Part of a small language model's weights: learned and rotary positions.
MLP neurons of a small language model. Each row is named by its layer, matrix (down: output weights) and neuron, and shows model dimensions 0-95. Each number is 200 + 20 x the weight over its row's rms, rounded and kept within 0 to 999. A neuron's up and down rows have the sign that makes its largest values positive.
A block is one neuron, or neurons of one layer that tend to fire together. Before each block is what it responds to, as a language model described it from the Wikipedia text at the highest values.

Token after a period. Tokens right after a period inside dotted strings like dates (1986.05.16), web domains (.it, .cpsb), abbreviations and initials, more weakly sentence-initial words and table cells.
L2.down363,219,185,164,169,217,224,209,192,215,197,211,195,180,215,206,246,226,225,202,223,181,218,210,163,203,162,221,199,206,228,221,209,216,181,203,223,206,216,182,173,239,200,204,201,198,203,203,189,184,208,247,187,221,183,158,201,214,187,191,195,203,194,208,186,196,192,217,178,196,208,226,190,214,225,194,187,160,197,199,184,202,223,188,194,212,178,201,180,184,212,203,211,222,199,208,209
L2.down966,180,186,168,226,193,188,220,184,174,221,200,208,215,193,195,238,209,218,161,170,219,191,212,217,230,203,185,208,200,198,237,203,196,198,208,188,216,169,199,192,196,203,219,218,182,203,195,229,210,213,189,226,188,183,175,181,193,233,223,204,202,197,177,198,198,187,168,180,190,201,218,214,188,206,190,239,225,238,242,189,183,217,167,207,206,203,202,214,216,191,216,188,177,242,193,209
L2.down1224,220,232,177,194,234,241,192,174,180,210,185,173,226,195,168,176,195,207,203,193,190,237,205,177,221,236,171,185,185,255,207,233,206,199,199,198,226,172,189,204,210,226,183,155,182,210,220,217,213,190,184,207,218,208,189,204,209,166,180,197,209,172,152,166,190,230,174,179,221,228,215,180,214,228,199,206,198,180,192,166,166,215,215,221,220,217,179,191,193,212,190,219,193,187,191,171
L2.down1388,192,218,236,182,198,197,195,182,214,197,200,213,203,202,231,196,205,199,208,179,199,232,164,178,184,185,162,202,191,196,202,201,215,188,202,206,198,204,237,186,202,230,170,213,193,242,196,221,184,202,194,200,165,220,199,227,201,185,211,223,217,203,176,189,211,212,217,164,197,173,218,205,213,189,159,166,194,180,155,194,174,199,220,185,238,195,205,202,204,252,186,188,157,209,170,165

Periods inside abbreviations. Periods that don't end a sentence: after name initials (J. J., John D.), in U.S., and inside dotted dates and numbers (1999.05.26, 57:04.7).
L3.down96,197,222,207,158,201,177,201,197,228,196,222,194,206,179,214,215,199,188,191,241,221,187,227,215,177,206,176,189,219,181,205,196,224,217,197,153,208,229,223,208,177,182,222,193,185,188,210,183,198,230,217,200,185,227,243,198,242,182,187,197,217,176,193,184,191,179,212,161,218,195,193,163,190,190,174,218,188,215,202,198,185,188,230,229,223,217,170,171,203,201,207,159,168,218,181,180
L3.down258,188,207,184,204,177,203,181,185,191,189,201,198,187,174,205,212,197,184,218,240,195,183,181,190,226,158,182,199,216,210,230,161,190,237,179,224,207,205,201,214,211,186,204,188,184,191,195,200,181,160,198,222,187,207,200,193,165,206,210,234,194,211,202,217,181,169,197,219,206,211,193,230,196,201,217,186,208,181,184,170,229,173,201,169,207,194,188,221,192,187,160,235,152,202,218,173
L3.down350,215,191,229,194,224,195,180,186,242,184,220,139,181,193,205,191,217,216,252,219,195,211,191,172,218,156,214,224,212,203,199,177,215,208,201,209,168,201,180,227,171,193,220,182,189,204,190,192,194,180,194,197,193,187,234,171,203,202,189,208,218,192,204,209,192,198,177,203,197,235,199,197,170,212,238,211,179,206,190,219,161,189,235,193,173,220,148,150,168,190,186,200,246,233,192,228
L3.down402,183,212,211,192,190,219,198,235,178,186,201,187,216,186,212,238,216,197,216,226,212,215,195,242,187,177,204,206,213,241,175,204,177,193,220,208,201,200,201,187,201,189,194,201,165,187,183,204,215,218,180,182,191,204,236,215,195,203,214,213,182,203,205,169,177,180,195,197,200,245,168,211,157,211,191,201,210,227,246,214,187,198,172,189,155,168,214,211,172,175,192,187,221,185,195,177
L3.down424,181,214,203,183,186,177,221,228,219,190,234,206,196,209,192,171,213,189,195,138,201,178,182,231,223,208,188,198,192,223,196,213,213,229,194,221,177,240,216,217,183,204,212,214,203,156,214,227,222,217,196,213,159,222,205,195,231,240,182,201,187,240,218,207,183,194,186,234,219,199,199,211,172,238,211,206,202,230,208,177,160,207,217,203,203,214,200,178,163,176,174,197,181,237,196,199
L3.down524,192,207,181,227,198,205,189,215,192,221,194,197,218,190,199,208,192,216,200,199,204,214,190,190,229,195,202,217,221,204,243,164,176,207,207,212,193,223,213,181,173,181,208,234,216,214,218,181,233,191,190,198,184,236,230,168,168,168,196,192,195,207,211,209,199,192,211,207,205,183,215,237,219,215,185,190,230,185,221,171,210,191,207,205,197,219,176,218,213,184,200,224,176,235,217,204
L3.down606,202,207,215,194,205,202,188,205,215,189,180,184,203,210,166,209,193,224,184,189,199,168,187,184,197,202,183,233,205,188,189,223,206,224,178,209,235,213,224,193,181,198,234,196,193,163,201,212,177,239,200,212,176,230,179,167,197,175,199,197,198,166,212,214,187,183,208,189,211,195,236,196,195,198,193,201,233,218,210,210,223,222,219,224,160,215,232,180,181,192,228,178,205,206,192,148
L3.down1060,179,216,219,223,184,187,221,232,173,197,189,233,197,150,196,177,206,164,192,262,223,194,221,198,172,178,165,192,187,220,227,182,158,203,205,216,200,213,216,197,206,206,233,196,201,178,198,166,187,204,206,187,209,216,234,212,176,190,207,187,195,180,205,183,174,177,203,197,205,212,226,208,212,211,208,204,166,216,208,193,214,189,165,174,207,206,188,195,176,205,241,181,206,216,222,168
L3.down1063,169,200,209,183,187,235,196,200,194,194,182,180,193,222,166,196,224,208,178,206,177,186,200,179,155,214,192,181,167,228,206,212,190,174,218,184,187,180,218,146,192,211,191,215,239,201,172,211,254,215,203,189,163,168,184,200,181,223,185,190,230,179,229,184,170,197,237,184,182,201,200,193,193,146,252,184,183,190,179,229,166,183,206,189,198,188,214,184,233,193,203,209,201,195,210,186
L3.down1430,177,209,183,176,192,214,184,205,237,189,221,209,193,190,243,218,241,185,190,208,205,183,186,218,184,204,218,206,181,224,193,220,226,163,200,211,225,215,192,190,175,209,201,163,195,199,222,233,231,211,189,217,200,167,173,200,185,207,201,203,193,231,227,204,198,188,197,234,216,235,206,185,192,188,226,189,230,164,172,207,239,211,226,167,219,202,202,186,188,198,210,200,182,209,198,184
L3.down1442,177,199,193,219,195,195,191,193,198,218,203,160,219,257,209,217,216,221,203,234,214,200,183,192,196,207,220,186,196,199,210,196,186,181,211,224,185,165,198,161,192,237,192,174,174,206,190,183,220,230,251,180,203,194,245,196,225,180,199,223,215,211,223,208,215,205,195,193,184,171,187,206,192,201,181,203,211,207,203,199,203,182,199,169,208,215,216,205,224,248,173,179,206,188,206,209
L3.down1653,226,193,220,224,217,167,236,168,169,234,190,217,192,226,219,251,225,202,190,172,198,149,245,222,184,177,195,192,216,173,223,178,209,190,179,214,205,211,232,190,196,208,208,199,213,180,214,219,210,220,223,226,189,193,213,209,204,192,191,202,198,188,211,183,198,191,175,197,203,171,211,180,197,208,218,201,242,208,224,196,213,175,233,184,212,193,189,232,184,198,235,188,185,178,218,193
L3.down1819,191,163,201,215,182,221,201,212,172,201,187,198,169,194,209,207,208,218,210,200,213,177,180,188,203,254,244,201,226,184,162,188,178,207,179,203,199,248,216,182,236,199,226,260,187,210,170,210,177,208,208,203,205,199,193,181,205,219,200,174,173,179,200,181,221,225,207,184,184,189,231,252,190,230,177,188,205,186,212,227,216,215,220,228,203,167,198,190,189,222,176,208,176,211,205,194
L3.down1863,202,225,190,200,191,186,172,200,215,174,232,195,186,193,200,215,187,201,175,217,202,151,172,159,193,213,184,201,240,190,246,185,189,202,199,211,173,226,200,235,181,195,212,195,224,184,181,207,195,232,203,172,207,215,188,198,247,199,263,198,165,188,203,231,218,171,187,210,201,196,185,198,184,212,233,171,211,215,208,203,202,187,227,208,184,185,215,205,178,186,210,198,204,234,180,193
L3.down1928,202,169,201,228,208,211,190,185,179,204,197,187,214,200,199,195,221,186,203,201,194,186,200,224,209,214,233,219,216,202,194,209,163,196,224,230,202,199,189,227,213,223,237,203,226,219,175,196,220,227,203,179,227,180,212,205,170,180,220,198,232,218,185,233,197,169,222,170,206,182,173,198,165,184,165,243,220,199,205,191,208,194,195,190,208,224,200,205,195,191,213,216,180,206,213,200
L3.down2016,208,212,162,161,218,169,179,189,165,194,178,184,210,209,185,198,210,218,167,206,192,186,210,203,179,209,187,241,190,221,170,197,199,221,220,221,185,216,201,205,208,221,172,226,193,216,217,193,216,191,176,208,203,200,180,231,186,205,163,203,199,216,190,198,150,186,209,198,210,195,236,209,221,189,177,216,200,189,195,200,200,211,200,191,201,171,178,191,196,217,219,153,218,189,171,192

Mid-number and mid-name fragments. Inner pieces of numbers and words, mostly decimal digits after a point in coordinates and percentages (46.59'2'778), plus -ev surname pieces like Garay-ev, in tables.
L2.down271,225,187,233,192,165,181,209,176,205,192,176,184,213,161,229,175,207,182,190,202,192,234,216,190,205,190,233,225,197,178,196,162,188,211,179,201,159,216,217,212,204,203,203,170,196,197,177,180,207,176,225,198,186,235,213,196,179,199,247,155,215,169,233,214,202,192,207,183,227,206,189,199,194,222,231,213,190,190,218,201,233,186,208,195,194,208,228,181,185,166,216,206,179,206,186,212
L2.down859,186,188,184,180,226,188,191,176,181,215,209,178,222,194,205,199,198,217,232,209,180,209,227,198,206,179,208,194,186,168,207,226,227,174,188,199,218,251,228,213,197,197,188,174,184,231,182,183,213,207,216,190,199,251,153,213,198,150,195,194,172,203,197,175,195,173,173,182,167,163,181,191,188,182,201,170,198,202,207,226,205,232,212,205,199,196,217,174,193,197,188,212,254,201,214,178
L2.down941,152,212,190,215,220,215,237,197,216,221,226,203,194,197,205,208,173,204,194,219,208,193,165,199,200,165,218,180,168,182,194,191,155,226,233,205,190,207,233,195,180,190,210,222,184,193,192,221,195,219,201,201,197,190,246,205,205,196,243,184,187,194,255,222,205,180,178,170,202,210,158,203,180,209,229,208,192,172,227,186,167,182,219,197,211,220,197,192,211,196,208,200,193,192,203,159
L2.down1488,196,189,216,196,211,226,210,180,183,218,188,212,176,207,211,203,208,197,256,201,167,188,222,219,171,194,191,199,183,206,178,186,198,193,178,222,179,209,216,213,164,195,239,241,231,195,201,220,195,195,218,194,207,211,163,204,192,201,174,202,227,210,195,195,239,204,248,191,198,171,199,191,215,223,172,188,179,204,206,164,204,181,249,188,218,224,187,192,195,221,218,186,184,216,228,201

Field-ending periods. Sentence- or field-final periods and closing ")." in list, table and catalogue entries, plus decimal points and month names inside dates, e.g. "1986.05.16", "56.77", "31 May 2002".
L4.down376,205,187,198,212,247,201,202,217,218,198,203,189,176,202,225,213,199,197,248,172,185,199,211,242,176,188,223,194,186,193,226,224,201,173,217,221,202,191,194,191,186,217,221,228,217,167,179,175,227,228,195,204,200,194,211,203,188,201,203,178,181,202,177,206,185,186,184,190,199,193,169,197,198,202,208,210,216,262,221,214,163,204,206,249,200,196,234,183,191,232,212,221,177,226,202,186

Verb-introducing function words. Words that come right before a bare verb, mostly infinitive to (difficult to hide, continuing to write), also 's in let's, I, not, n't and modals.
L4.down152,181,200,188,177,224,179,159,205,203,193,181,195,198,200,194,199,243,198,211,180,229,190,197,152,191,245,233,222,226,179,200,204,206,204,205,177,214,230,209,204,206,221,229,164,196,191,188,192,231,227,177,182,205,160,239,215,203,209,199,217,176,193,191,190,192,169,173,195,201,201,171,224,215,208,216,165,232,206,223,180,191,199,167,189,150,184,188,178,204,228,209,166,202,210,221,186

Romance-language name pieces. Word pieces inside or ending Spanish, Portuguese and other Romance proper names of places, people and organizations, such as Cerro, Estrella, Místico, Ortiz.
L4.down1305,190,226,184,183,208,235,186,229,222,209,172,199,184,217,153,228,192,206,191,220,209,171,214,235,211,194,191,191,176,215,210,234,214,193,176,211,202,196,204,241,214,171,174,230,193,186,216,192,200,197,208,216,220,196,209,201,195,200,157,174,204,234,193,229,213,214,231,223,231,214,201,209,175,168,229,177,223,205,222,200,192,172,183,199,230,195,197,220,223,201,209,202,189,249,218,224

Infinitive to and copulas. Function words introducing a predicate: mainly infinitival to after difficult, inability, decision or managed, plus is, are, were after a noun-phrase subject.
L3.down366,209,222,186,227,185,226,208,205,186,200,175,158,168,214,210,169,196,203,207,205,219,181,177,240,193,183,174,182,209,224,214,210,227,235,232,217,204,170,182,210,186,206,216,222,198,186,211,170,180,201,209,188,183,200,231,156,193,202,204,210,197,174,194,225,200,234,221,204,211,196,210,214,205,185,205,217,213,208,215,204,208,178,189,191,205,192,207,211,208,224,221,216,202,212,190,218
L3.down373,211,186,152,181,205,221,175,213,187,168,197,224,186,190,176,246,195,208,180,214,191,165,204,203,159,214,191,215,182,189,184,230,184,202,193,192,188,203,198,222,213,202,194,191,166,188,217,196,199,180,180,186,181,184,214,233,209,195,181,184,221,197,184,173,177,198,167,194,164,197,229,178,189,192,199,204,209,185,236,188,180,216,219,207,215,203,196,199,201,201,245,158,191,225,176,199
L3.down585,187,200,241,226,219,202,180,188,194,214,171,197,195,236,183,203,192,238,213,193,169,212,177,172,215,238,196,195,181,166,195,219,213,196,166,233,183,234,165,190,187,211,187,186,174,193,204,197,237,194,200,231,197,206,216,200,175,180,221,194,205,200,200,171,242,178,183,230,207,225,168,199,194,203,202,202,198,207,191,220,180,209,238,196,174,192,172,220,220,207,179,173,201,165,209,230
L3.down1061,205,214,237,212,217,227,189,185,218,188,192,203,184,250,211,227,180,227,198,178,233,209,186,232,202,191,168,195,186,188,195,199,210,224,200,211,191,181,193,223,182,208,212,160,243,181,213,178,211,233,179,210,221,161,208,175,218,171,167,194,209,149,185,193,219,185,213,206,173,226,211,223,197,228,202,190,232,203,230,216,185,239,215,175,185,242,229,178,182,189,182,184,193,185,194,206
L3.down1106,199,204,179,232,207,189,134,194,197,217,226,158,187,225,179,165,189,193,206,232,220,204,184,192,183,202,201,206,206,199,210,181,200,186,180,234,197,182,197,236,206,218,201,186,199,219,224,204,203,201,210,185,210,233,248,176,185,200,200,201,206,195,204,217,185,177,214,198,180,165,194,200,171,186,176,182,244,216,190,184,202,191,210,172,200,192,181,174,192,196,181,220,186,219,183,226
L3.down1235,194,191,227,171,200,195,192,177,221,220,215,194,153,186,215,203,214,179,168,196,235,223,247,202,212,211,176,172,192,207,208,203,182,219,175,208,193,175,188,213,189,197,231,231,188,205,227,155,187,199,214,210,206,222,240,256,202,212,211,216,196,175,190,214,231,235,202,217,215,200,207,192,211,241,191,214,239,168,187,187,238,218,198,182,252,205,173,201,189,182,212,179,183,203,227,216
L3.down1275,197,161,187,210,220,209,187,196,235,192,179,194,172,219,182,185,191,181,213,193,203,154,187,186,244,190,244,181,208,174,180,216,204,255,193,180,205,241,203,186,213,189,204,171,205,182,162,208,224,190,200,206,199,152,201,227,197,243,183,195,222,177,215,201,198,188,217,189,192,226,194,218,235,193,229,202,162,180,199,210,194,196,200,184,178,201,180,191,225,199,199,205,215,186,216,206
L3.down1313,244,197,155,177,204,197,168,197,226,193,223,202,216,182,189,194,231,196,175,199,202,179,200,199,183,214,226,200,222,183,188,226,223,184,230,195,186,189,168,132,201,179,207,190,204,193,223,215,197,201,194,183,183,171,207,203,224,190,194,192,216,242,206,179,202,165,215,236,218,253,206,182,203,160,196,188,195,201,248,203,222,221,162,196,205,192,194,183,174,205,250,183,213,195,200,200
L3.down1353,200,193,163,223,201,167,214,193,171,194,208,196,211,175,196,209,237,202,208,175,215,220,184,197,187,191,206,182,201,173,235,186,225,228,147,206,188,196,239,174,226,200,183,178,203,160,166,183,219,221,218,170,205,215,228,207,178,170,221,218,188,186,229,210,202,179,206,178,182,200,226,210,229,217,227,220,200,188,200,185,208,195,206,238,177,239,185,157,198,193,223,201,164,200,184,171
L3.down1424,189,198,217,162,209,199,199,192,173,214,162,208,200,209,189,227,216,199,241,197,202,181,193,199,193,203,189,185,197,188,198,168,201,174,226,168,203,206,212,197,182,199,243,216,200,216,196,178,178,203,222,164,188,236,232,212,212,209,205,161,246,189,179,214,213,199,187,200,191,198,234,189,191,184,167,198,218,181,230,256,218,191,212,194,182,172,231,191,218,192,211,156,209,197,181,171
L3.down1438,182,201,188,189,170,196,246,181,210,206,224,178,219,177,197,195,230,176,225,196,209,180,201,211,208,202,209,195,201,183,203,184,185,219,189,192,202,227,197,172,151,174,187,191,198,204,188,209,217,176,204,215,184,195,201,211,235,209,232,202,202,184,208,219,255,221,237,170,233,215,221,202,186,175,233,191,172,194,195,237,198,187,203,195,210,209,196,184,176,169,193,159,167,233,190,215
L3.down1479,217,187,210,171,208,223,227,215,196,218,194,223,175,209,241,191,204,178,186,177,219,179,184,186,153,198,252,228,233,200,245,199,188,212,162,213,206,202,162,193,199,166,190,195,195,199,183,208,176,200,229,166,186,200,280,213,233,182,220,231,171,191,206,226,222,196,218,239,222,169,171,173,178,211,204,205,191,177,197,164,250,201,198,195,204,205,203,214,168,192,206,197,174,227,173,201
L3.down1571,205,194,143,198,200,175,177,198,190,214,248,186,192,212,222,214,174,210,216,180,198,238,203,205,177,182,168,186,180,206,192,180,217,180,194,194,220,188,211,214,212,220,202,161,229,197,165,250,174,171,185,195,198,193,166,198,176,188,212,188,222,213,158,174,201,208,204,208,210,208,176,190,172,221,181,173,200,175,208,236,190,241,179,187,168,216,202,196,197,207,183,128,185,224,183,176
L3.down1826,216,201,227,208,218,221,204,164,182,214,183,208,178,198,178,224,195,189,235,211,183,200,222,182,210,175,199,192,202,183,220,192,171,196,201,218,191,208,193,213,186,207,217,215,218,207,190,228,214,167,197,212,193,197,211,226,187,222,203,185,207,196,177,184,233,190,228,152,228,196,226,188,200,190,187,222,184,211,188,178,218,189,176,174,212,210,190,203,192,176,177,194,210,190,212,225
L3.down1844,174,204,203,206,184,214,195,216,238,235,209,198,178,204,191,196,190,204,207,180,194,186,230,213,220,224,195,201,189,188,230,199,224,179,209,213,202,223,206,231,212,181,231,218,179,203,199,177,209,190,207,202,186,185,211,198,197,235,209,164,219,202,182,218,205,190,238,221,177,203,185,192,208,212,218,173,201,195,173,244,165,198,170,157,220,200,180,171,201,178,211,187,199,211,184,178
L3.down1852,193,214,194,180,218,175,195,203,195,222,204,181,195,218,191,188,206,205,176,187,200,199,155,170,169,201,199,232,196,193,193,209,238,199,230,200,223,203,208,197,192,198,185,202,203,222,209,177,188,163,187,194,200,184,221,217,180,155,188,170,204,145,208,220,160,191,182,207,214,201,207,195,215,188,194,191,206,193,260,175,204,194,216,205,173,198,201,238,198,203,226,191,200,167,208,203

Infinitive/modal before verb. Mostly the infinitive to, or modals like can, would, will, right before a coming verb, strongest after managed, able, enable.
L2.down330,193,188,174,176,214,203,211,225,202,196,189,206,192,195,221,196,232,202,207,191,185,183,163,220,174,201,179,182,222,179,218,182,219,208,192,195,189,239,222,184,218,208,221,170,190,187,173,190,213,222,213,202,204,163,218,253,205,198,217,184,211,186,212,190,184,207,176,216,178,212,196,166,212,211,214,205,202,137,200,181,238,189,179,194,232,187,200,160,231,197,204,181,192,215,196,174
L2.down1324,194,167,201,204,196,230,166,205,183,229,184,203,170,184,194,210,183,169,184,189,210,172,224,214,192,183,207,169,187,208,191,176,217,162,222,231,239,228,195,188,190,229,194,180,210,206,188,163,190,186,178,164,179,169,230,232,196,235,209,181,213,230,213,240,228,213,195,222,178,226,216,242,186,186,196,202,204,227,205,208,183,180,176,179,202,173,188,197,204,170,180,182,237,196,188,205
L2.down1728,177,201,189,201,200,217,186,188,241,200,179,184,182,253,184,190,172,222,194,191,213,146,179,197,190,197,197,213,200,195,205,197,220,229,184,170,184,203,192,208,218,172,249,199,147,193,173,189,227,204,204,182,228,189,257,218,222,217,195,179,209,175,204,186,160,195,201,193,205,220,196,227,212,197,228,223,216,199,220,195,209,201,206,194,183,189,181,193,208,238,189,179,212,199,248,209
L2.down1780,198,205,196,209,213,214,227,236,198,234,191,222,184,187,177,208,153,226,191,211,219,178,194,224,168,161,194,217,171,180,217,227,204,221,233,188,175,247,217,193,194,179,200,209,188,191,159,198,236,217,208,159,206,185,160,192,188,215,204,201,191,198,207,176,187,224,207,220,233,211,258,181,218,186,178,224,214,181,202,206,191,253,216,228,219,207,199,212,206,180,211,172,209,182,196,264

Mid-word name fragments. Middle word-piece tokens inside rare, multi-piece words, mostly foreign names and places in lists or tables, e.g. Ciud-ad, Avign-on, Pyth-on.
L3.down212,223,222,181,229,191,217,187,203,211,202,204,211,217,161,161,216,224,209,178,159,186,224,208,162,198,175,184,188,249,186,189,209,201,197,221,211,182,187,180,170,199,209,171,199,189,200,209,218,203,215,209,181,209,207,249,193,204,174,207,204,185,217,224,165,192,213,218,194,180,186,209,212,202,176,153,190,230,187,238,212,171,202,221,188,170,175,201,210,179,221,227,172,199,220,223,166
L3.down298,222,205,209,201,203,206,218,210,193,192,241,213,247,215,195,173,169,167,202,171,183,203,219,179,180,245,189,169,212,250,197,219,180,211,183,181,168,206,196,221,189,220,199,206,210,219,200,200,199,162,204,184,225,214,197,173,221,194,228,208,212,237,176,172,208,184,209,226,232,192,178,189,175,186,199,160,213,210,239,227,201,195,180,191,194,181,201,203,215,221,173,163,209,209,196,202
L3.down327,196,204,200,181,239,214,206,194,209,215,165,183,209,224,177,188,210,196,190,222,206,168,200,187,200,203,209,152,221,225,195,215,191,160,210,226,185,219,167,191,209,198,166,207,184,167,194,206,199,182,219,210,189,233,208,224,200,213,218,208,238,213,182,203,194,172,203,199,227,223,226,200,176,180,183,174,212,228,218,219,210,205,219,195,194,200,209,233,202,197,184,222,190,215,202,224
L3.down490,157,184,199,196,227,195,215,171,220,179,212,202,200,188,202,198,217,211,194,186,202,205,218,175,180,178,220,208,216,210,241,201,190,207,226,201,176,214,188,180,205,206,168,214,219,192,214,190,192,197,187,185,220,193,196,189,209,211,224,217,219,205,227,188,225,226,199,158,213,190,214,197,190,214,178,177,211,250,206,191,211,159,186,233,193,240,187,178,190,199,200,207,176,220,192,186
L3.down678,198,195,201,204,205,174,191,184,208,217,212,196,208,159,212,226,179,229,203,193,208,179,186,214,183,204,215,192,179,158,236,195,198,162,234,196,235,244,173,185,186,230,184,186,203,199,219,196,209,187,228,182,192,196,228,188,182,208,193,198,210,203,182,190,185,164,149,201,216,144,192,170,227,148,203,212,195,218,205,168,195,197,211,187,223,205,232,195,166,194,198,207,223,232,197,211
L3.down741,191,163,196,202,215,192,203,197,205,172,216,229,199,182,204,208,222,201,216,201,228,201,205,216,198,236,186,221,182,218,211,186,181,197,207,219,218,224,207,205,176,204,224,215,231,178,207,182,179,157,222,202,224,177,243,195,222,182,180,198,191,215,211,197,219,263,179,216,204,176,189,214,192,221,221,208,201,211,202,195,232,196,208,193,206,207,187,202,207,184,169,194,170,173,205,196
L3.down957,231,243,212,196,177,196,216,175,206,208,191,184,192,213,200,229,219,183,199,173,208,237,219,203,181,201,215,212,191,225,187,226,200,231,229,182,218,192,204,176,206,183,225,162,205,196,213,195,215,206,183,196,227,210,183,208,221,155,199,164,225,201,195,208,186,225,194,180,218,178,212,219,200,168,211,215,203,181,215,215,188,179,192,228,183,198,227,205,210,177,211,163,182,193,195,194
L3.down1170,166,163,222,172,169,177,181,206,156,174,200,221,191,180,193,187,174,199,222,209,205,171,211,191,214,238,219,200,172,218,214,211,226,206,183,210,211,242,226,244,181,194,228,220,165,162,190,212,203,249,238,189,173,188,154,198,202,217,196,220,207,202,201,244,201,197,210,215,182,205,180,174,176,208,208,196,225,206,179,200,209,227,205,208,182,222,199,219,226,187,176,189,208,236,184,210
L3.down1177,225,227,194,207,210,193,215,186,209,185,203,214,181,161,215,226,209,233,170,225,186,214,192,191,180,231,204,226,193,238,189,207,192,224,184,192,205,216,204,221,180,176,206,184,233,212,199,191,175,196,191,163,193,184,256,214,197,187,179,207,207,234,173,170,194,219,206,216,216,186,210,191,187,208,232,209,222,226,171,207,185,159,223,206,211,201,183,174,199,187,231,190,182,217,178,202
L3.down1220,223,211,214,208,195,212,193,205,169,179,210,213,203,196,193,221,235,203,206,205,192,234,186,225,211,190,238,212,228,227,174,230,213,204,187,202,225,215,190,188,200,214,226,176,215,154,182,202,193,198,234,160,204,202,205,224,183,189,206,187,200,213,224,193,209,252,172,234,204,177,173,197,221,170,216,218,235,197,237,187,191,202,203,213,205,217,174,239,189,192,191,200,176,212,189,220
L3.down1328,179,199,208,186,218,206,201,171,243,194,220,179,192,184,218,227,175,207,201,188,197,200,223,222,169,232,200,230,219,198,189,202,229,226,241,192,211,199,153,222,218,200,207,189,201,215,195,211,186,199,188,216,216,199,161,205,239,192,224,202,180,184,171,169,196,225,202,205,174,225,222,202,214,218,212,214,155,208,173,203,187,201,198,208,208,184,190,221,211,207,209,176,233,219,220,182
L3.down1358,239,190,186,188,186,209,187,231,194,216,236,192,173,241,176,186,230,223,189,185,191,230,210,202,211,200,188,190,227,220,213,218,172,185,176,219,195,202,212,205,220,211,195,208,177,180,203,214,209,206,199,177,193,200,207,218,213,198,185,220,220,201,167,254,211,197,175,176,212,197,161,211,193,213,169,211,215,222,180,182,196,207,202,211,185,209,191,175,200,196,179,193,217,185,194,213
L3.down1857,190,230,211,208,179,238,215,175,189,165,220,215,207,224,177,230,206,191,202,160,177,202,190,206,192,205,197,215,193,203,204,219,212,182,195,208,234,176,186,186,220,192,191,217,173,196,206,189,194,177,226,203,202,202,198,213,199,195,194,204,195,231,216,165,199,231,178,218,211,195,198,160,222,207,207,207,206,248,197,188,215,188,209,183,178,214,189,184,206,187,197,218,190,198,222,247
L3.down1894,199,171,204,224,194,201,232,247,187,182,234,222,164,165,235,202,214,213,202,219,199,218,162,178,178,208,207,194,184,199,181,223,200,184,207,187,201,215,165,193,148,238,183,145,181,204,204,171,217,185,204,211,207,157,192,170,197,196,213,216,200,208,196,168,190,239,228,222,178,194,212,201,184,203,224,184,213,206,148,222,223,191,228,187,199,193,181,161,163,218,176,155,195,178,164,199
L3.down1903,177,174,208,194,186,184,182,229,220,210,188,218,204,201,221,209,198,189,202,176,220,166,193,183,197,241,205,197,197,174,193,218,220,204,207,233,187,186,209,186,211,207,192,197,171,234,212,210,230,179,203,225,197,225,201,188,241,188,235,237,204,239,199,194,186,218,239,221,214,191,203,210,200,221,215,195,191,184,203,160,233,218,206,187,194,202,191,194,188,214,161,185,163,231,194,210
L3.down1940,181,193,227,229,201,204,205,206,185,196,183,197,219,177,179,176,209,154,181,175,186,181,187,210,191,187,226,191,208,194,184,189,200,188,174,175,236,202,171,185,221,193,213,148,184,204,174,186,234,205,179,219,222,172,265,195,203,211,176,215,204,189,180,195,207,210,174,201,204,187,184,204,203,189,196,191,181,210,184,199,183,155,201,189,231,202,198,210,227,201,211,192,198,227,174,213